MLP neurons of a small language model. Each row is named by its layer, matrix (gate and up: input weights; down: output weights) and neuron, and shows model dimensions 480-607. Each number is 500 + 25 x the weight over its row's rms, rounded and kept within 0 to 999. Numbers have three digits each. A neuron's up and down rows have the sign that makes its largest values positive.
After each neuron's rows, "fires in" lists the words (lower case) most often at its 100 highest values on Wikipedia text that the model never trained on.

L3.gate560:513493523476473510499462480486497456493508474475541500519485506460566535465541495501497522515499498505467511576505533487516479495481521512463531478466501509527521475482526461510451467486542478493499508505526524517490494506464485509470510477499532510496508509492450479528497498505515506512517512479497533479537501520473508528502509517488530474513510508502513497534554523485478496481488
L3.up560:495498456535493491502457482494510473492485497472471454464485461481492547502492500526507492493489479533490470497494478451474497473504463491477461457527492566488530521512509528501498451491507462491481505536543489535480502458544491469487528500510486553529479515495514514463464500510469519486492474510534518520516504519499509497561498520491505475507478481521556465513523522490491464496476
L3.down560:520516495510466473500446484471510476542541529493499477530462496444503502509529526467493493466493483488478501498491475477528497514514473505459504517505488514492477473444512551524425442497492546513469497514525507480483492515464526472508480483504475482537468481528468526551486530492484559505538502478522521508510545527537545479511479443481510470499490514506503461457503465481457477513500
fires in: "record", "age", "year", "top", "highest", "census"

L3.gate82:488497514501488541505502488497509476441482461499504412491503531487540513506527465533488533477478518492498482487489447506478503527430484540498523506474472513491506449473484486464449497472492505502459494520539486515510500510487510473508522485515496485545518530494488502458523496518526457481531528493532465474522495487540521487480475499527488519465478481495490469545485471495512504496510
L3.up82:493509525457484544487485499491518510460526481543510447519480490479519500513585480537509498501547523512491513510474497479445494506475510548491522549516491458487497532482494471499459509508491527469517487485521483526535472530478503513528530534515555476513517570482471472532512493525466454513449523470494489544498483468537492500513492509517505539512502465521482507560506489496481518519491
L3.down82:500502524510547544492481486488480486516520504534468510491486464539470485538550456462531469503487502491457524513509534500506483538467485520512483498514501468526524494510500460481502489535475500453508525467505454455493502535499500511555501529500563481499485501487495456508457462525493460521507517487506496485537505461518506468508515573534499498500469521515457504501533488498503514443458
fires in: "has", "can", "have", "is", "serves", "in"

L3.gate893:493488508532525486502526504513518480460491496502537496505548511479465505466489511500457477496535575555506516520486515512494535484530494485483469522483521461557478447441512495488495488533505503490472528511543487483501485508512481522497525513498507514471456506537511457488457487535509526541520452518485477498526547523521468521523506496479524509520464489496532540493498514480496485540499
L3.up893:478484472494488507496525482512504511489506528523466542485557492513494504443538510507525494481476508522531479490490514544482487492489515521505528509487533501492456487501467509492470483506485517490508486464546518487591487513554536475479537506512504502533525484488508431498478506517469523499494500509464501479516544521497498486479483465507495505503452479513488541480514481483492495538514
L3.down893:501492508502493515509463505512462469503547510516502536496550523519473488506496467515498477532539549501495517463534527492524474537493508468525510497519502516500488512478506468497476469525505488489503503488490508482507475469494524503513518507529496505498500474492449464478484521491452481543492507508507543503523507516495463468519486497447516529481496497542496524521484495518481477487449
fires in: "which", "that", "also", "tour"

L3.gate333:528482552488461515527486468498507476483491479498476489496523508501460503486494469470454482487509473503527495526496517486460430454461495500505498509518498469524470546507485512549475511509469468457488499484509487499484536510478474491512484554553555471453537530524505546515528497516483529517484508496496486500485534513478493573524507515485506512474486459467478473494501432504505487486506
L3.up333:475506504518508483488525511478485486492453469463505520478577507488486467497538508462507537509465508500461482499558497502512457485531544466508513488482510514481501493568466514518509559482496531508509494522462469501481508488485501536420484500539524494536489514501514433467485450458478500501482513534513523455474507486435486488479490523533446531499513439511497514492491460483503486494520
L3.down333:524486542464536529501471466448486471505504426524497534516557528520522491526500515512491514504488462495464457484439486484565493506486518497487519494502502498488490495493555511527477514528474510511504471500546500529513510503494487480507486505458513477477482503507477436517507485490472499510492513455510492511534514488486497484520477519444490536515529516455481482533502518437496497521526
fires in: "more", "too"

L3.gate215:478531519523521513508507514490506459467498490470500510506511524507477451478502500502507505562513501525461494512506497526515476455474477526532486520539489472557452537505517510519470446482524457509481537476465477543542510504512501505490497501478476465511493498515491531485499515512519522516519498477477446520494497482487581469501524512491499485449510497516509509464480523504501540446481
L3.up215:468484469488526504444520456463508477489484479457503502506544495538490481507480508468487514488454508485505498482505501475499496506441452458491493517494478503486496521493500501474514504508506492503454500529521484480498515466490502466484492496502468470488498482484511520497519522491475513526506499474497471479485499484515529506479456509473514509545509485493523509525497488490466471514487
L3.down215:545483507512513539536541495484518491476503535528468518494552553483438493486490474499535475473495436547441460472510532483514503541473539488515497526514476511488516495526508518515541503497455515495481468501490483492478483527452478487495462545499473465490466470507495500459504480516468498449477530529492504452530473473492517502507507490504511512496476512503513453495476517529537471479528
fires in: "season", "years", "year", "months", "chart", "series"

L3.gate985:514488545493464526545506473483445495482480573501475482480515462524493549501514529548498475520503433434475553496500444522507494521501524532501502538525539499503489471539534472485521504504513537499486497479472522497517522513487490480482496515487522513484472554512519464492521523454516486452512481527533541556486495474501529521485531549512495504475520526489488492495473506505473469470521
L3.up985:515478560522495481476493487498562521496482509479448506520480504519494487492517475581466495504476477498506534497483539475489476551473512509454543461457505510510496493503509496486497483514472550502489527486496474541526508487505550490481480474557507510515484462484496482517511470495505502479526500511487536561494513459505526532489502540497544487473545483478483493524541507524496483500517
L3.down985:552502483505542524540485505518496527468495513472522486516520533485481519518464476517502476478488521506513498479448509525477486517517489522499517524509533508501491482521497511495473558470494483517472494493512513540526500469445495499529500514531482524478474469498487530511484524463438490530489475516518455540486486477515496540505534521459491507474507503478495511473541524526479521491542
fires in: "his", "a", "first", "of", "hit"

L3.gate398:502516511475528504479500549501500520539479458508514498537482499524542505481478476492488520512485491472529470499515517547501522506482484518505468501490496477497454507456511493487508474511525501485512490511519494527499473546526480496468521495506498484540591491477490509495538531518488493509510491490464490479523537493450470489476524524514510506483471547472519461520530510523471490517481
L3.up398:528493531491492486483512457457500551501477446524508518489490482526504511554535476514486510527520517527491512464504496524498498545491506462515491467506461479486507526453545529493479458516488474482521464487536505486535466473458497529443479518444490507503522502493451496465539486497475495487466547502499529481491504479474511508473501517495522494511487569499518551502505522453485462478474
L3.down398:500474503518506505461480508483518527550489471493485509519508481497481484508501510467498518521519498535484518510495536522535487502533510501498523513485524507530494520505442533512517520545522471487472478474497505486453504503482477489474481512466457515504504483492511482458501509467548512504536514479475512485504554532538461559466510515496526501507467487502493492532543493532526504494482
fires in: "that", "which", "make", "exchange", "making"

L3.gate165:509509526488516508543504520507489523529547543489489499514477488518492472527505499484521483539492522548468491521517497515520491526533529506497493490521486474501489512474538470495452498511489500496543514510451495530491497472505487511539529481477497505537464530483507489494467544522470490500502500508479531511546499494507495517452455453475518478485539470493524525512514495517474511472492
L3.up165:458565514513547538466507500549509503511530512480527511534467494515481460471489506528502519492506483510477496491491518497523467521528515472465521433474531501511489489487531469509472502449514538493503495491499518460493461495456532510513473520510501479512497551519520514501502507475481498508479489485511490495518497532492503463453544514513520481468527466512490527513491481482521496530466
L3.down165:484483488480517482491507478477531500493525461517520511504493516535479521516512503506483484498515515473506497484479515538462481533501541487501474500519491480474479468461443473523469477506520485499513467509464553483522515496500526480517516482474484458503548472505507447480479506506499457462464483503477500486527540465485529503482458520460496472489461450506518508485451474474484464509493
fires in: "years", "of", "year", "months", "part"